Part of a small language model's weights.
Size: 16 layers, width 512, 8 heads of 64, MLP 1344 SwiGLU.
Architecture: rotary positions, no biases in attention or MLP, attention and MLP in parallel.
Training: a variant of Adam for these matrices, 4329 steps.
MLP neurons of a small language model. Each row is named by its layer, matrix (gate and up: input weights; down: output weights) and neuron, and shows model dimensions 0-255. Each number is 128 + 24 x the weight over its row's rms, rounded and kept within 0 to 255. Numbers have three digits each. A neuron's up and down rows have the sign that makes its largest values positive.
After each neuron's rows, "fires in" lists the words (lower case) most often at its 100 highest values on Wikipedia text that the model never trained on; "fires before" lists the tokens most often just after its 100 highest values on Wikipedia text that the model never trained on.

L4.gate776:116126105140160113154122158092153150112139128116137142112085150146181150149158128118129082119081132141156130099103112099131189179145123182156132144158114157133121115129101130147147136136124155144140093127092121119137100137120089130130118122134093140112112122117132158155167173172115093113134094115110161139100117176144134145112142123087114147121127137145084079169144134148130205098143118154157108167138137105140078146176121075149103130165133110178118104118149170138113158137131115130119141147116118165143132128175105129113099125096143103127115121126132099170123150151116113124096114062128117161151107113156151186113151124149143119090115145089152168100098114133120139179150112134141133147152137158138143136125168129107092132135099125126136114146121137125058155057136126
L4.up776:106120134112163165127112147143133117162111147088100140079101099146135175125155160141146082097124153129120156086150105084145120121113095129119153137154126165120135125120143082195118172143141121100142132127141129131086106124095127114140131092141166143069109126127095148154165095078060147123126139133134126116113120127118151176117134103108144148131091113119090074090160105136106133095143106147153129120122113157122120172116144146157123143140115131165078117109110119129133141132089157142138153138131072134165109130108135098121161123142107099089126135121127128160135143126159160119130110126125095106124126113149130150118144163150118120148171118097164142134135134109116165133174149148129090147161132121117135095122103079099083179107105116109153174108120094119170173126140175
L4.down776:144124160136158179102149119140141130129121118115110118155091108121102159124171152111113103099111099099159084170135110095178187070121118127131144134106160108141158152141119054134097140154115127163153179127087116109118093127101164099149092129120102131130114157077089107111189154117111135139158145121103142085130150114075119126167142104170157186118099092158099130149129107106144120167127124129142147162145130138107099146097122149161106153138140104153134102116139132139139125142129114112125144096120169162116151099115146115124130103156115157145165170106139129125084151138171187143160146126137139104149150142104131175094080123132120125126150122135108096122130109128120125085110127136115129120115149145117135123156118110110123114116087124113124136100129125130171129138146132
fires in: "from", "to", "on", "at", "for"
fires before: " the", " a", " their"

L4.gate1296:133083148163098095163114138110088148155159098119106142115101114121171126139148149125129135149134116094113125137112099130111156147096114152107158114146117109156081123129148106109114121160157138149140158156155151097126105125136145116098143146156117143155118128152118134118154126127085144125186125155091171155134126152145168119127121149152105129137172117134117116151120112153096178059110112134134120135125136077131128106079094089121149167132155116122128109142143142130149138139109136108153119127130150147152127137120112133134103159150126129131106114109136151159128153108124101119115130132106140089113087143100144102203160151136125142093108137170149178153093111127127135134141137101160116086130135110133139145092110122168129101139120143147114132129137156137090115098173129
L4.up1296:185124111154107118145122191102097143110130121143137152116083131094159165135159143101126146122139137144155114157119129143123147131113122120070131128138152099148088103117156092155084165136133139155146124139164100084158105116152128121123104144140108099101133123153117158090116116137110151110136121140130131158088129086128174166143117146114140130121157149111064120139130093191140131097139088179147155143167138082153121134083095096156116172115130142176139093116112114124143130116102105128134125154101155178094104122131169113125152129133166121144142103119132166150118145135133103119108122100072094122095059079128140104119136121136131098065134141132116143098095120139134137115114158107131114099099139145097127174077122094144199132127098168155116104138111122183125147126141125
L4.down1296:158181106151130124118112157099110126078116114132146151101109133120184126143117133146112113115173176134132130157132117127141138113150119102111112139104144105150114152137149119165095173119114112147144077098169081145161133138136139141144098115083186092112126109136112154109088118110120137119139119155108102168119120107106141096124108129161160134122102142138111159104112088155109100129175128098160137183161128107157166132117151138214146131115144160127103123106125159130106140139057117114106134118102114167126140097110168114130170158165139102115124124133101129130143152109119178095129115131100118127087121081142122116100158090127141122120138087096098146123130123127127144127127150096107101085144154160101132178125089122142186129156145112140110140133098108144159163143144117
fires in: "of", "within", "on", "wide", "inside", "openings"
fires before: " the", "ings"

L6.gate365:064127157140151160174116121134130131140134108141092129101145107152095131140114131124154099113081128105133150115143124123176134166088130135156123130143183156083171124113115093124137142134141143141100132107108169144099108167061120124122178156119139156136141096088127158131106125088122149112129097133139141129121122157125150140122104109092097104091108136107135114076120111095111130119089129086102105091124139156161129173133131118171147134112078107116101142107125123116135130170149147156083117118121143127144163077130065112124139140134162149136111120127172149150136140128096143122112093127097131112147152151125116155107130098117138094105102114178145133102135116083111140132111111152155083105089114139155124129112152088156106111134114153118149119168155145129150131105127185
L6.up365:122133148161124155143123105117154178135134122125144074070127105097094140085114159137132163142080124133136105123116108132115146140126120110154127123105138124129134152105093147090158124108142158130151152110089104152138058094087130127126149113089110152124110121116148153115135131136082132099096107122142134148160129136144130115130109122145146160170110140113183119158143136100088142118136139145141127122113092134126164106145126136105123105131122146108118121162105128151114126146133205108099153115131117151063108101129128114148140142124115068137098121121130100127139148102147124094099155143119155102104164141134150109150136137093161145130114121104100136088119131122086135148123137136114133141101153118131117141134121117139154097130109118102170086174128099115133134174170121
L6.down365:116176124133096121122154112120129103132169135143168134080097161126090125120108153140085143103110113127155097143154116122106137156106121145132161092157127074139168126126097165103149116128157079122088140124087125130163105077129159129100136128106109142136132136126162144144162163125080156113091131123149132133159130131174115139153153130162175143142127125132170155120127099104136144119122118135136156114113127104132165139133135128111132143166161153086086128169149149113112146144163112137078119131152158140113157093143116148090148184145130063159123129154097094086102119132150101124100088157098174108074129152117195137177123151107165135118110173114117132107158122126095126132106122172128108121096140142096150122098142145168185107112122124129161124136130090112112146146145139
fires in: "due", "according", "based", "note", "however"
fires before: " to", " on", ":", ","

L4.gate994:092118121116119105123167072121097179074099117148128156130119113166129157135160137127156130142160114127135109115129160166101156167107124125085134109154101143118097124132136122125148146149094144128133151129132105130167092119108078093168120111112090157085130127124146118122078097108157126093134096099139108159164158181154153107129133085144115135146137130137192126187130159158130170139133094101131121143122141062098124081161081121157106139159125138149182116139085120170108144122142124144129144102124140104140096152143073113117136084086142146104154125126148137117121132137150145147103056122144116139143138136099169152148108153077136156128124141087087150153098112156101174158120158132186113124113114105099109094152103134131150140119093129116136152168117095125149110171132170
L4.up994:113141159103147134098092116119143119120103106128112133121154110119118107113088155120124098148120122087122091123146097132116138100123123113089138093126109065123113161144078105146119141138154154142107133101096115134140100119149158126147158140116125125173102127103090146060161112087153155148150145130138125115115151126103131152165100137137077158137146189152178142112104136104096122134116122149087097158091142124143137114095121170171101123104142125120147144158149096168148153162117099127140115128140143155157099112138117151119144152161101161143167104115099173185115140156144102137142180153110080129091132139134160140082118143116162128093140173158089152105108118148086150129145140132114129108123107134132110124133154116133135153174148153110123134153164140130117151138094145
L4.down994:127122156130138130167169137123157118123143046081180130091115116146131135124132169106090118141094113108135145111126108154118117095102119117141094106123117122139155135112124085147130145142129097122051141181107165147125092128111128109073139131163135139137123142115109134114138147110071081121112149160152107148136174079142077092137135151091128137191134085097167121120102143102150110133137135121138134133123131116122145126149123164118094136135139109141161129107184120151128131107162168132132163109111142081128140108130121171130122138132133138121135212096128122106124129146103127147145158125128110091121110137131120134180142139105144139114120130169090142139134112097102112142103163095110097121108120133119138106162126130116093091110162132136126135134075106084130119114151170
fires in: "of", "to", "as"
fires before: " the", " its", " his"

L9.gate114:100140143110140103169115087160181112133117125088109139149129115092134104110092108134122123174136129107168111111117081161109131121138134086160123126117094112095113112148144108117136122158155149176144107104126106161103120153151095191136148138100151143168123120173114115135120134126146114123214132123109151129102156125121159122132107101123136111099149145141146161133109147149130105170147146145135110127142164123144144169099149151121137121086144125109133121127119117128114122130117137130075162145107126126136100123116104126144132082115101126137087124137136106107150133156108139110159115096154140138091120132104160152119120163111153126126122094122127140122073100095144156115150139129090153122151133141109062118106133147174132137164075133135107123103156094130103094170185101
L9.up114:132145159141152103136071139089170130138112100105138160148110134114138169125122147142130108128104118136115110135099124110128171162110107160090168152116109116154157122124111165171140182121130144110114108084151126084122121136123108126113128154117084129110085107140111104123041101140124129129147149199150087063095112159117116102138127138141161147132112145103138125114161138113139097133130159122083102177117123135124099126093115106101150118110113142146105135134070128133144147100127127147109150093146112129117120165160152132146169117092099140124097126128122152129069115114150111135058114115142061129141171127144114153131132144152127092131149130113146130107106136125115143143119060126134141165131107071087188099122089148152091137135147122128117111190127128111104160113112123
L9.down114:104117161145096128121138135144135108106141143107162168124124129124114113151146115135181151108108123133122139102154161125111138143110126144098123108178153129149178142140126144130132136102169160105094152136127119120116122141117153110124116117161104148128092142131166118144107120141148185114127114129140112121113147115158135098165112116106151189116128162109123115102120147107137089152100161135084110089127087118109128112117104083092173148125115099143140102158118118151123090095082091110114094170102140157158129186116114141161166132092115129140116139131147127134108087137159140141119121146127105161065103112156123160140157121078164158102131153140106159113153106099152147123143111126108166121156145112136091089102134149169141118156134108145138115125135117148123137130142116
fires in: "such", "1", "at", "skyscraper"
fires before: " as", ")", "ys", " a"

L4.gate1269:116140161145138164135126068101140159107134145156135144097088141124167143149166127149155096102157078115128126136156162133114112139125169111158165079136118137134151110168137123156130140130115097116098096100137151163132116133123183145148170109128112119142135122111115151102160157118110124099211091121164145112116143077108122131070116083088129153118139143158084140090114124119084103095133108129058111097097130100163103068116138137052158142142130122164135103165116092097129116128108111146129089169120108083157108151168154093143133093153137162123097093156153148182155110165127154124151131106143110145122128149099128120128131138126123123132105139105115130114129144080123103125134139114135101131109151136137125111098156106110104104121170133097171161164131123133118144115106108
L4.up1269:165093071120130080109087096123124153109104133131148163113113139151134168086129150131099090130175141120061080130151143163136106144125119158083091118136138135144167118103120128143107123093155128142145168133119140155111111143131120139104157145105140147167127120163115167130184163124123101127072125114122105140134119097150124121109093169141137125118132107138137139127111117147141104119171106144138161144086126147114099092116143115133119110136144145086136155199129087155109116139120132107122113170123134102089101143127142109143101141147113126135147124129121141094113161155181111113128123134130114099122129060167133120123127178172132133120125106119114148141123146104138131123122090093139116133148106145150101117149125102117085118098132151145140129142133118166155150162133099
L4.down1269:127154078091151120125168114149172120126080115137111121128107150162096102111162152147094118142143162166142150100171062110124129117129102157130088152150133145183141104123099146144134141146150118142126165139131110131107129107142114127120138086152141124164125117192102109151121126150098135134085140159088092143145144136156146116151175159170137121143133112175207125077114123168148132133159180094156173154143147138162107126111159105150089115140110132113124100118129130179109099127132139116142132109137140134100094109110125111155109156104139121136136144093098133141093109121127106127110149126123180141118134094162125185100127126119147160122126102111086155145112089104138148106118111089159102140164101160180105130086164125107129120128122126122142116073117107130137128098129092
fires in: "of", "from"
fires before: " the", " his"

L4.gate769:125136118110106145133097088118129100103136100147113107084141110108121145119162105101152125130157116084075142146140113130113131145104139133104078161162120116092127153111114107100118143134120119142119084131141127094124153107119107135129155146118150129155151169100089112084107096127164146127115181141115134138129129151134144145098105133127118140094125108119138091164128120110052118148096105102127134122116134113124082126097061112111122111182114103085113136120089125097098142134114117167131160146104093139123142147134134129165113132131126116120130163130124147181127141151116069135135138096127132132141126183124153142110151130135116109129116157147126121130135132138144192170111142129117156116156116139143132133122112134134161111105166107151118136130122116139128168150098133
L4.up769:091133113173113146109150062129126141121128119104103159125144137145135131154136181135172147141148143168130145127142138072124171119133126122156132131147107103138106165141115138138121109172101125116088117085091118164140093122147112121116138127102113157119151143124118139098106082148164135125121159122119144135095098148091170110101096148105129115186128124128158097146119119113089159118115106127084139092130144052146101121123119128108088080173163125115111109093153143113150149143118111153143129142104105129145096151117150114139145158124113141158179163111160123187093098120161114101118177120124126157144119149138116144153105117141104121135135165139144141143163130134109123185124120142092110107149123112146090109142146135125135162143131127099125115145152129136126149147120166
L4.down769:103107122146106150134121126130097121129120134130124094103147119148128120106158135136146139151130144090120086110172142107141164142147159129142120147139096115110137167139155092156137129112105128100102148126092140153174101094136124120128128141110127141143129137154131155131128115160193139096137147114132054100127126093081090119107106130101130101169115121129117085122145135151126130117120142143113129099130115087119100110170108130129036084162117149146145146159152092124095160138147090112130119143114120152129112134113091131139109153141106131133161166074144114157127108102091132118079134141097114091159132173109143159143110124142089131144094160123120121056152103135105144116119128119125113120155152105074115138147133119126146143102131112090115112120158111143154153160127159
fires in: "of", "among"
fires before: " the", " his", " which"

L10.gate21:103141094086123108126131131121165159114159113132127136129133090142129126124133141156140117227102177151125119109146135121077144116099167115105099165113138082137138132135112127141147111098137129109122177115124101134151097144123100137136156099132090130085103125165124157146143120129121097104123119099117152132157130194147174135094085101148076155128092117148161140115117137141084138089158150135141155050132138118150092092141079173112135162141125127144133093127116183086139158088120102172178081129102138083124128118111096090148106138138103078178138112099151113151091114165117125120122124123122093116140097127123139147133156093118136103087147117127136128127089125123157168127110138113161117102181093121102131118150178099153154146129140129114156134119143158119135108139122146
L10.up21:101084131148099106132128123153164164126118087063102129126117122135140129121118073139197088115107146161086097104134103169162032135120119112098121091168116089146143091162148127148110127122117089130133129131152121129091091141128111120119130115117131110093158168152144159148106089167137109128110139158135157145119140079109131146155150148181120127144143111133149085122111129152104118135146129118109129143165106081082117125172128142117159107129105116113152120137135131122078106133121157130128106169123156140108118121099120115129123067127122106117121131144122150141116088151143112156120121143098123088161183094140141066121146114132126160130166143156097126112138121117115154118150084122049168119147100125137132092122121155127130128127146131095115107139132119135131144161154167
L10.down21:102117115130135160164116149126156149140093144134098101141145131161144136116121106088178155122141150167135122110131107109130124128139088115059097100160113143176144061147102125110135105116117154135099135093154124135159105137107120090118126111173141125111154098098085138138111100150144147102106133072111117165132132118171115173061150118151145118105092118134074140153105106121131135155191149140109114088117138122102136106134077160154134131121150121083142162121155151097105158165167130122143133160142163142115090106123112082140143161135089112166122091104147085157128080139152118162152143115107194130197167156107119110120126095103152085088163161126137112120124121167134112122156141090148128103093158129153109123115119117114134148136153140084137134127169132117120150141143148
fires in: "such", "known", "3"
fires before: " as", " |", " for", " by"

L13.gate821:115098094142101094155128111149186133135120168086142127142120118178129112103142130154125120093119113124142127114106084108105165106134169161144097137161137146146151089170150131095125103089123153119105092143133141139099114167141092137129156118113085156128126104143091116105099136122119092142138102098106130128138112150125112104127104092115096100133100143180165157181118130122114124177104141107150101144137115132139138108140116123148074126125130083141115155118138137152148134134097146149084119138113113106111116130159142123148096152132143093097119150147142152066094130138143111100127116112136139159099159088163158116088130109138132124172116141143139153171119136152126149144140162168109135178116111119118162153101157129151160115129120176132137110173159122080122137119105129
L13.up821:127117111133114086145145149139149169157146087135155132124114100155107164127133117146127100118125120181145120114110132109134126121103128154120116098134167161107132107117096122104103133139145146114147123155117126115073072194141124123146130103108145167126140161153146150097151156185143132150062083152128162156155142139108096155069122147081125082143140102123146105094144059098148109136136159166127124124168124115096124136160121136128117100131096133130162146101151158105106150083099123160140078129136123130108157140120127171112074134155120091118129159139122079165146100110116163120123095133140122090124087133119122151137134104136139128122132103092141088119114084125161126140142138121129089090121112145112133140155137078135103128108108172093128155072165125098115108103160146
L13.down821:115134142123101137120156123151117127142096123164115085142108127116123103152097144142138085089127111150100136184152162097101131158087152160090176150110111160116101131110112151115074117128113093134141146179129185123093144085089134173151127095150137094141105096136065124129098149143070143178104135135136161119091173108112131080117111111108115135122164111118144135113122127112127133126101136168114155148127133159139119136153098132137162141115076136129093154086122108123143132153111176132116070078113142175116132133141121152059143114147117147111120127128144076160098135154123149117143150135113125096132168157131133130150116129125076148148173129101134127103127107137129129158119115121154120128147105126094159163123177122123108119134123143077130144083172151136149144121135148
fires in: "as", "named", "considered", "elected", "voted", "of"
fires before: " a", " the", " to", " \""